Weights of a small GPT-style language model, trained from scratch on English Wikipedia.
Size: 15 layers, width 256, 2 heads of 128, MLP 1024 tanh GELU, vocabulary 2048, 12.4M parameters.
Training: a variant of Muon for these matrices, 316M tokens, 10019 steps.
MLP neurons of a small language model. Each row is named by its layer, matrix (down: output weights) and neuron, and shows model dimensions 0-127. Each number is 500 + 40 x the weight over its row's rms, rounded and kept within 0 to 999. Numbers have three digits each.
A block is one neuron, or neurons of one layer that tend to fire together. Before each block is what it responds to, as a language model described it from the Wikipedia text at the highest values.

Pre-verb adverbs and auxiliaries
L11.down219:486506519569552516602523555490524540434480510485485539528439536457453498483558454417486477514521471557477500529516564488460447531482491521473494486474500475547493498495554537481559530403477497545507474494531530506424512479528513478489483578548489459473535502472503491555493404491484510517429458509450431512447476524516482557486589519531493504481497466506480487451556540504497473515527
L11.down288:480514548533506543528498507495514413506529508470500464517561458545473552554465540514440520460430466443458543502490496463512481539487524610541351480439491505545450535518529542481472499549522540572448534490479484532536521471533418559447457444536445571534521507499506524478455511517526487552528505515585513532464459444492441468401548488491442508411540461590526453564479491479537516490461
L11.down312:437563533493594434478433532477528474453504520561569534513501482521548524495501415466557517480418484498387469515563522470504462493507497472524451519550507455453524544562519540438450422542538550522439463561509464478447542503540538443484419544519506560549515500504537544470480456548495450503510596522488501484537520544508503523562493591449430480524511476493530532465481518458459537592565
L11.down323:555497537455552471603493503516502520503465512483441474498468524521472548517578471485491516596502490505508521479529476445542541518493472464448498426478514520517495496454594477466527482439458475397526538558494568515493466605474522521445606547510473541553488411507497575476514584584521486496493475558481452507470505514412548549463520490521536482527474493477498521547583528536480487554469
L11.down356:480534461501498404534509470474455482480440515479575523482479525501514443452504426531472535464463519509544549451540483547522522449568521534534506499504463509423465449435436556519544532515486504521454460488468408512507510564487525544510435509524541470445560517513524543486483466542547538547440478500555543448456539443476478517451511552484560409534542522512469467536431469503464514401439
L11.down373:465474418555494443501549533513497517524485484473498491464504581479506454569505493535524444467512477567512515534593468519529537493492516601544508491477549422564476545528499472463557528514533442589473565519450452482522536468513569531522521516472514471482491460443509492472501481574551540509524539416464480509510480528461488447498556491465536468531536521502510513453571477542455563579500
L11.down558:511574468510543472450459474499511487494496531457529540559480557480505530489510475508542449471467543517402506502406500518527581461537501550489462567540498499517460528510536473485546531472608436491531463507587502443460531471452488555450545509538501511479414502526488525390515538443582495562471526471514523432500464484549531435524545442533557517489512474481447467512533480487491503485511
L11.down934:440534456459521537500509566510428490447571519541582579540470479561497442556518522450440531439443506533476478493505527561543530603456503545447531531471508546497453480518458485460522570482505513573539500509555519567464498542573454518499519463529463478511457482470487459483436412479464533422517524419535415427528463469461539435491518454492486516548508580507525478500476495487483522526441

Word-final suffix completion
L7.down246:464567477484485403526506495482513421474428500469508490472431533533479478521502550427457470435580507496562484481516459509538476489547521562512485491499504553543514448506468475498518496515526434493551475485495556431487520481530432516507497470486488564508468559513540463487393399432426464563534446515464549500516481507426519478494522471416517508529435518498499503576528510540456578493499
L7.down249:492504539491536535475502442480481552523448432529479627531434463466528523464512514486482551523444510502471500465535492568525497573496497488501522512518495431500448456462479466486539415595519524514514442560546528551525433510453534508499528497512472529438475481489546436483511432403497468523510494468475502480544527489465518408558505552426529493492564496553520525534549479568477539485480
L7.down321:507497548484470491577524462547511520531527538542528531500484538483436459534524436516459542618499525489532474506565492456499436531456467472563551501493563448496463500510501501462486457529522468491493489515519492473489457469481436534511570512519524497446587523493474465533537486501503450495518471562491501494548461519477489521469489458518513512466482477537484546426439457560500428512472
L7.down336:511515540490554441431479587568510454505512515496542502527531470478572476508520502513563546515501533530502556561543501529538465452553518552430528530496545473468547442438464496560511507472494426492496486457477497501464460483489541556474493557498473504428480466515558516511476465494552487510488519606468550471488519522480516456459474509546402531514516490528473497456507472534487550555515
L7.down365:477500490533506518506469479489550449510521463503465553493477466556469497512534579527540473466529362438520445514447475528531479476510450486527524509523440481547518519460523526508527488457467454518536487493468525541522466548545529538477397541510509503607557431568477463494466561510583531569430497469522488439501472477493553529492550521403516434466541525435488522536512516517505493523412
L7.down528:558486477470528495449495484467422523414446521460466586504468446518540454564532509534526426558529564455491528457532444545484507538536471447556486431549532520461533521467482480434468530578528533501520462568482450529469532485502499561444539466445505463493427450485521495399500485517514471536444516458524496486553531492474549471497504545481524545492557529497554498474483445547526471559480
L7.down532:490498405573517561346479510574543577443539493566517526398429483494544447528466494518477499525575498518508453442495498557449489514493467472483464545466499459476537520504552531458512516423481473462517461551467527475539513418487618466447535492517518506577549519518503530483570514468520507447509533496536557471521521493488538459501480550556508502518544542508459477501504459551511447563439
L7.down562:466500508444534498499558445512451505558477534475534520468555527546515544504592493487371502504487523504473445505437500547460566520393506522481549516452485478438532481447453509458552531530528504569470478508466446503470531522512539472481432455516474554501492512477544541549413454544546510518473475466448495477512497504478542430569591564504628484522522458446519504528594436503412527412453

Mid-word subword fragments
L6.down322:489570516536468424508488535553456470476477485550521521495441583560464512527431508503519493524497543515495505409555533520471442478514542479455571516478511468488537407475509472545444546447543540444459466450505577458559536531475507507484483447499616498509454466526501471473426520482481457476516513539521447513563502481435582507541441582548482443523482507489494485489502495472543539509471

Plural noun suffixes
L11.down144:518521494460472530516520445474548590531469441469483492526476506546454517552482561532524483541552451512544533497505490536526456562505508464453494593490509460505549573510494577469519480524485534430480477579529535575512488575547511469549571458512464444475428554503463554513447472441508534518430545440446455529574431431526509536503446461570480418584483495490471532426511444460522494497450
L11.down148:481466495397459636468461520468488501510527462486525497550501560477438534460521427486515518520426507508522553521495548443520462521470493434460433453466465519380586546497510486500461520515501538499458509497512476576580549523544486491480511528524474485495539576508486533544475482489478505427509499544510592479506435518456519555541533456587474479449466497446502460533450468506509533454515
L11.down174:494477587470485499527496393485518566491481458535462542454489478502500454551454545485550511484551522577525528441471523484495494483459510513481498505450515452500442561580525520507490469498451558518500544458548548569449575477463513485550534466529469461484570483525539523468475509517434555454476505448459470459560499607505508492406484537506492481496550495465485472516500491552527482564472
L11.down264:487508477543525510565475501498490501477508529566527532489537443510476510507472493465533532527467503488535514474515496479445502490517535477527538464459482524466591530521424593461518535510562519476493531510546523506528577536466489447480556452541480441528533416485516479468563522490504529454472499473481451446468439421547523494549501470535554466459497520537487485604416511514524490469521
L11.down369:516453540498502534584530564543528519479482505497491477505500540475489486509470490522565424566550506454508552551558473533487543432507489483444565581589472529484499587464431531548481464572461541514533502527445469482481487470505489469489483477477475479494434446516558496514566476493536563528463414467613463534503440593515511486534512524460445513513451469446446497480528470588453581537536
L11.down601:509520543455521475489527592534547521515498510517553559446511466520489559537490469521400485488501447465452576545482495430409464490607484501485489483547452509508508560485440581459456487503544474475497448516521523562517520513439442536515508535526548387453496523523525481534533475503494466532538497468497528535495478559514510494538527504512505528548451513454520541515496467487569544527422
L11.down611:537463483462437556601542594542459487512481499562429532441512523530507439497508440532475481532466469485514460506487586516554490434490445483499560426468510464492496539510471486453573485537476551519622495438523540510520520466514525516511527520467449490419466463539512515527454473433566577492483512487528523494547508442548503513540511466483480504522564509427507485466567473460447482462489
L11.down992:525505472507480478484540456534501532507451497515494518387481509533468495486480523395529523540510491453486467509494567438472517481459438452495457514533487538537560479607536478433474482503523467518477460506526581538516577570530474566524449498579469455502572522536513446480496604451516484517502499489491510534520467444581530482445488430536503554460466510517508469552406551517461529535462

Coordinating conjunction "and"
L11.down76:515516485486456510524545569469559478496445481492573526422518524584476522475464533470468536516556460532440472509518484528486492456495503515455548572532542496563507503518532534557536511439595549477554502519534496571526514456519499520470457486593511459471497513526444565550500493497494446552491465537522472466534497459479539465474536511570467465564524476542555521454518563533459517545445
L11.down229:514464463461415468473499556494535458502480469458496443465526513477448449522454486534414543503526479548490451488539474523524462547531530495526493477508496527484487519565542580526484466544495491494493501487497431519460425552407558511460495520527557468549489526474462513507549528546439463559438569567507523506484531507595435522540623452496516475545508491489474543533530503488511523545505
L11.down350:535494464491494543569510483555498456476541485437560507573555471580555497469487550511483477525485411481558548449493467542455521473499488443471474518494438506497526478487483486487430481506488517544484520497476519484492516440524520453600461498594515505486476508493542467495486459598481496511478417523491420513568432471513451479551544570471493398431480563563548477523580523470470511572448
L11.down407:467554482460461498479446496501486456566517509445506556480490538512454471535530502486456560525517485517463540446508530470518520481485487435544509506462478561548478582495577407513476518439522554423455503512543559548557565496508439500467479462502468489531497475557450546501473480449542473507474478453501546545517409404537489551542545522508518574517572553532497538497517494544504478466479
L11.down465:546511599495521512495502520472492437500530505463532462466469563491456592523498501550573507399486475563507476532444427519545439529569560542488467493458505549482471496471512463496564485448491455553567445519472593504535544498460519529452547482536554446512530481497503466593494536422504521517477530513460564518560467478470555519577493443551452470534523587529471557528460468472523465532454
L11.down706:433482528496493493463515442512439547433460520516501481501558523508466511516532442530482474535463515466459526477515493534505583489435460440501522462501519599510537588457495546467597487534485400530516577535470479518529611457529461502525451526536452503468515522510461488484508500453534552480432491415515505488591517551522518586507511470470472471551481511424487558450462474498510528483489
L11.down774:452506517446491462534517473525488469516447479575532530458417545505558545519559472544479426464473494495534558476451494480491547536469407476519457568548521532473540482521572524444508468456581482560443516609539494505556486467527516481521465458573499495453519584438520373527528411511501524457491532524418521431497499492487470562524486528499484492491462503487466521483503519465419440524478
L11.down844:533491524550497462441445460526567485531437401470428492484488495460437424487500519535514475490479536521535489522442491491461489528521463506511502491515521498429549419480532557495520511530508510557511466432435533534551505547510491513501568543480475459538518521535483496554516466541535459511539480509491457570525464610436527448567525525502476564473522497524461489565474479536469529543452

Past-participle endings and "and"
L6.down895:526565547569539533559570539466507496517521531529531491558546457506525506503442505465530514513492439486498476510440504422533461468470453477462508542498506464475393517512458557593457566531474493494405465562513503505556488485515470568497514503435447465548533506512460491486472495511437526540421463512467481427517509413512561551487523485457515489404413519423397507504525500446433552467554

Copula after subject, dates
L11.down173:400462521538464489467567462522602472593487462488503548516507522525480486506503496456481494530493520459469447508468523494475517512519512578535549442602599465563496551437611548449561491486519558528445487491562521452464485460493546454386432471532507489482549497505469478458517490548520490510486542492514453530473489453505463483522482498472582544449502471508507498427447482542519438579519
L11.down180:542523415498496518505522477501451538463546476488589485518552507490446422446469550534518557459501462436449513493536512518530504538494507542535467452481520518495536517432524523542528519519430450437525483538497543461553459443437567489461475459538491552489510478530490477501485506575518551530435512520505521465481487582542519464517460472498553461526543543462450477452505437496537465508467
L11.down289:542523556492578527499503507446483527434536493498448539459520573548497425499510477442495461534461513516468468492502514490452488511445456496483456506483528531475416588511454532528567460591519467458550535522502538521505465520509506442541483483501583476494495478516539413579474490385505487525465573482542483584444484568504546494492518546503554589527513528434549559471477508543393478541468
L11.down406:452457449517589487481483483467499464464498454541520483500540512463427496534493457546548457532443548555469518534509534431512615498525498507509502451439458474487482520462553517419517551533482479586529542518529495429499516465511460567469618515528484493521482467510501551573539442487480498500463447495496534441614495525522489477492506532439500499466478523502496526526462546498516458513502
L11.down426:401473515530577510493466513484542527488504504546491549483498500541521474431515480500471484539452509500494510565402472547462434532554456557498470491515570432523544491565441458492534417473492568503505511495540516521488553504501431474490443547490538459502512410516502514529497567494579568461458521497515493575601464551523445497501511437575407470564487436469513425505518527439424484513521
L11.down570:521554463494505501419468443451574478510559437542485552484554464453478532532524537469468521495551445445474497481481487555533409536550514559497463449515488480601447562499506475488511468457484516450521531490527532508548546519481487446531475507433441497575501488538503450530524477458460479507472529538481498496532442524520545515542548524461463499490487463467564509537501527479495450484581
L11.down613:489536498511468448457460487522478515387516514452469465459491407494554444499413426504576516471468533428511526471510485464477534507471430514503498537520446531538501467517504496463511563524520494439457530559518585509490441475473509492511493532530501478481515450430508541448539447501494436468460571522502513452537446530508490447570542471532490504571444526501414441489498547528519521501503
L11.down692:458546478543472567487497503568500491452498580538488500504457504537497537486498482530490499512516536446492510521474459515488530508471571488511524475442434485482521453515505556497552452540515491541508520478461569437472458497486584549493497558585551487415449471477445545484527472484501467519449534514519530459562504422547452568508405491523454459489514492544435469465416541478539476433519

End of personal names
L6.down400:515567553497584527521525555506534519506524517500490500542455520460502496553505426537516509426431513543433505419490556534477484518518603490465493525486490517465514508444466560465528545433428542541488525477476467509444437452512508514495507518529491558566522472536459528505410522607534514479483490448501484523484499499541402530463515445493517510503532545485542497494542541457486447476510

Place-name final pieces
L6.down885:479496573560443494502444509502484475514495511537535465529574521510447500569542483508445442470552502513522473543505571479493498487499518484407413549507516562531554491496512579463498535508461467431574493555495518532547510500517494470519551441544496475480562511523467522472480481491516442530533544539598553546581518481486502539499495514438448557534508565494550560491517453470469419487518

Word-final suffix pieces
L7.down26:575523566474499522482478531493491468457520492430446521557532560513530434466500581381513468574514504402492490519536534575540485496529473457493451505586432513506510509536497497517537449485530512518479511490494419569525481540455523448522502454487448534466474519510449520491509574542418494554532454541463540493540522426459490489537491512495555501546484536521534485480438492505485459563468
L7.down200:553492492595476455527533517462492480500465411548460451475464513499509465551409507545535493546491503519433483529511512528515490558513520483476503498498558496497509553566553484497483472573521449494475477460578463606482509507535532543460563479506445535587410435547537499523467481472457500523465500520479488560490561487428483463534518437499460578556470569526455521480461466459382509499527
L7.down215:539493473469477495516529455526454528479467544534461545569543562499473537538533457498502553422458443495577489504545525512468487521508430500547486448512547500529550468520419578521551487494469513566463558463527484519475451490452507566468564474516503561535397482478511509479494545420545539479476468556561483509499428446525435444460569510508550505530512508507473506565480505523452516450493
L7.down245:486528536436519486453517491487504467552558523497551439482519455512537522565454505479487465418566492485544435496538513486563419484518442443554506541523561486472417457498476463530489498538507549484537474487458538478489468540562498480522444457522517448497545539611448446488554479392496449446521458566523540551482498390540540561521516500505558443425465522450493461503490483484484484444511
L7.down357:461505492499501488500459490609525470461532468482502538517548516461441471453505533584473487511502512571442433517455513518497569424541450516442480571512503448527452474500489468475511499395499513554516551482485431530519473545503401536538461490496550466487513538559539523556484585503524476501547536503568446464491469482599542481462578476503491504527483532526492543468470533489429544481504
L7.down435:490507524464441481500493461531530530551522431478473489493511497525487469481469529496545470535504469449489502536459541483498517488545500452483502475470524542514512528456518708427552456548493472524472488529521537533507498494546525480474480548578578498482516518544532475464524476434500485575555487493449476480493523506571529483553448533454472472536481530469526555502526534488511551532439
L7.down508:408570503539497514466439501490518523547547573587448468457636435495511562531500511476454472546527504463486523468421519463484529459535529492585467520454551446496505527512526465463536490568485554474469444502452520571578434531544542549504501506525458453556554510551511481572477596500490499487452516429472464522490524513460495449511468505472503572518521456486488459507519521456445438492497
L7.down576:531502506561496383447502477501554490594457487455500534529470485500491487528526568592524503478440459501549454526498441527496559453551498503524413483460475531470475507481578521510481469526397524491487479611505532515456542484511548495502506495470494503511583535556563532413511548492471483420563452493484475443497551516488463519581502512543552519544552464475521488538506489508543499444420

Word-completing final fragments
L6.down42:515506403557431422477554425494518506476443464505497550499476522529438461504538511450504545538466559501522497456498510528593485526509506475443446533491521504494504525526467431505501512479498532544473519466500473472496524469523566479497558467492543492502508509521512529448468475455491481526455542434506515477508529539471526510475490509536554517494542544547520424448514497498461480572502

Mid-word fragments
L7.down65:522475469433558512467468449471526491496523500471537531542531539522494453510514483464460540556480573539510430466528528488409540472457477524483527556474555465544468486488486521528471476499570495499522502520484573503535500567509528412437512422454423512477512490470518512529484483506542488563510292505516479517446590515479463569505500520450468494458542514422441473525549492496527460475588
L7.down214:556514542524505556499446460474432481478568437474446514557488459492566494551449533435563491555497436457551514498511500485550534493504528517473464485437444448497517557466484509507487564506511451468462464538498498501487477545482537492536528419517492522557462548443521516505534483545443500510590541537518468554495446446525470461502550510422544519514522508468493482467483526503522574505552
L7.down280:507474464536473556514501465521479555531509488505464546549517476467480474529473488470581597539520513491502538514493460481537371486468568535550466424526445464445462554514413557470583510531492575511503496439534439510535515480527508558498528563500489451494394531421432470456472476499496522445518533527526571494426541478493521443570469467531567540494524494565512473460509514485495507532531
L7.down369:465497554573477528474485518510522490423469598465478571557483506499543485476491502429463520511460534549525440461527436524517561525544498568474522517476481510465522496576421472527449557567601531502451479537558454453478450518518517526462466441474473460541512533466546471502497481518529527552557529501392529516463557481494492476502593483465511498504525474488468427443516492509538533511445
L7.down448:540519447545554486501448513492531415480414519530436489506457515501530473466462502480484462489437488474497493436484439515486511493520449526447478484538447533591502495546483515477463481566512515496506427438531544446510529557451506516519535528523552522468519538510545576482531584532486534484561442531579443496465452553491502492533442594457452548472485470553473531524473532461533498500536
L7.down645:555501520540470453508496449448497476502503482518481487554476492514528530595454490473448557501544440462468517547490472497444559523531513510484565489513521546525493518471497524477557466521519527504549500526479480536513514498511471538491523481529491482552490457497427537496530565502462461579501475534490445514485529583445419465548498546479491485492549548540537541505530516540486527564433
L7.down778:485455465561408488567569514563514562433460443549473514492456522523494561506486504499493498511473506533500483476514461571561520501476516514507525482514472520538484494505485448545487544521503526536485512408465546489507563501521471463480512532503557490509486443538567420540463510566532499472502522487545449553449529530479494554601499513475550464496444494394479467494582482421556489532416
L7.down895:520429457472568461531537412553477530506414459606499502453548547553543510465567488480460527514452523536468495446531517511526492503475476520526414506513506494481548552528501517493437492455443361495535531458533492579480521454462510503484481464508555564460404529487544516574452586491424525550541535541482467525437484570487490496487486518501536504493438578514546446498502502454551505489516

Coordinating "and"
L7.down39:509521500548540498498462453503524530479487502580510494473487567462494511527501469596461504421561452497485504528464581460519513504524479473538517498535505499458458517500565559501572463545437462499482492514438516448512465585529513568489534501512539497465535448522515525482511494545453511500506515511478533527485429528523517484557554536566486514437449486502433515581500568461469410532534
L7.down112:435484513480438510508485457453448505527501481427476445486555535506516468544482506522455470481592412488576443472521525415460538484541585452433590569449533531543531564517415523511476454484504496456510470509503471476508529596590461497509560452491521494497533503499499428480512563504492503482490527485576432441430525566559485450519515554522546489447540451584528509514464500512499453509518
L7.down247:524535504477476527566532482516471475546460498406488482412574498491439468553465552623459498465480503475434421495578503457505537484495519495515528516533479474520494476489494578543534455464478492461507540441506487477466540432496566527528520557499533488535600540494468534515528492499495463561441552509440432507520499474480447465475553494435506441482491517526516471522483566497565467501511
L7.down299:469531490459500468455490530504545447546521491454459467496543497527567487511490470463497507459580571472468454574492527470535467491516503498494432432446542529473571548534506469450456507517505528550418453528553491552538480539492542517442522448495465402491541549481464437469539517555577535507516508541456518408496581471495440423539583520472515526489585461536393476495530496500455490528466
L7.down386:484610488483490514481508528550455504479469458546501528478507600533487483512495513484442528493395513519445491549484506506511539374464511466511512538461567568477452504531532582493549454452413486518454543477478550514552489478540482466456488556459507523535504502502466539495493513492514475555534471470511485532539503452471492525471579524424558435475496454493501521491481457446468429473504
L7.down826:554510517459512453533519498501517544562521500491506523492467541533488558526532533473488451502544517442478521518535471535436524502516501562587495450562464498523543427513460519522497459493452470496493393542539545508445497543439532456581479456543510520513470609503487497500465470564497520496478497496426490471513491470481506519438488477452528506506454493535507446586477441515547507468506
L7.down855:514520463547492478451544526461524495516462465495507506535482569431490433515508527547477436536418504500488613534460531459413548527522501456457493564480468484527581468482501502460565462534477501529530516457464480541435575442467455495501547513574555512532527432519487434560547551481489495564503520467432445488558550459455522503515584511465499503455497564489499530523478577465453451499454
L7.down1022:502473576468434453493505487493481476487567544501562561440540476496430412493531512436439440488509536514561504492488493505551539527501457471470516479490479532525575492465529505547528561493493555536535506522478457493522495553504444465544446506506485434528594475431462554517537544472569480434595517552478407550454477468426490550505506494527490514458548459553458486539522473571523560540482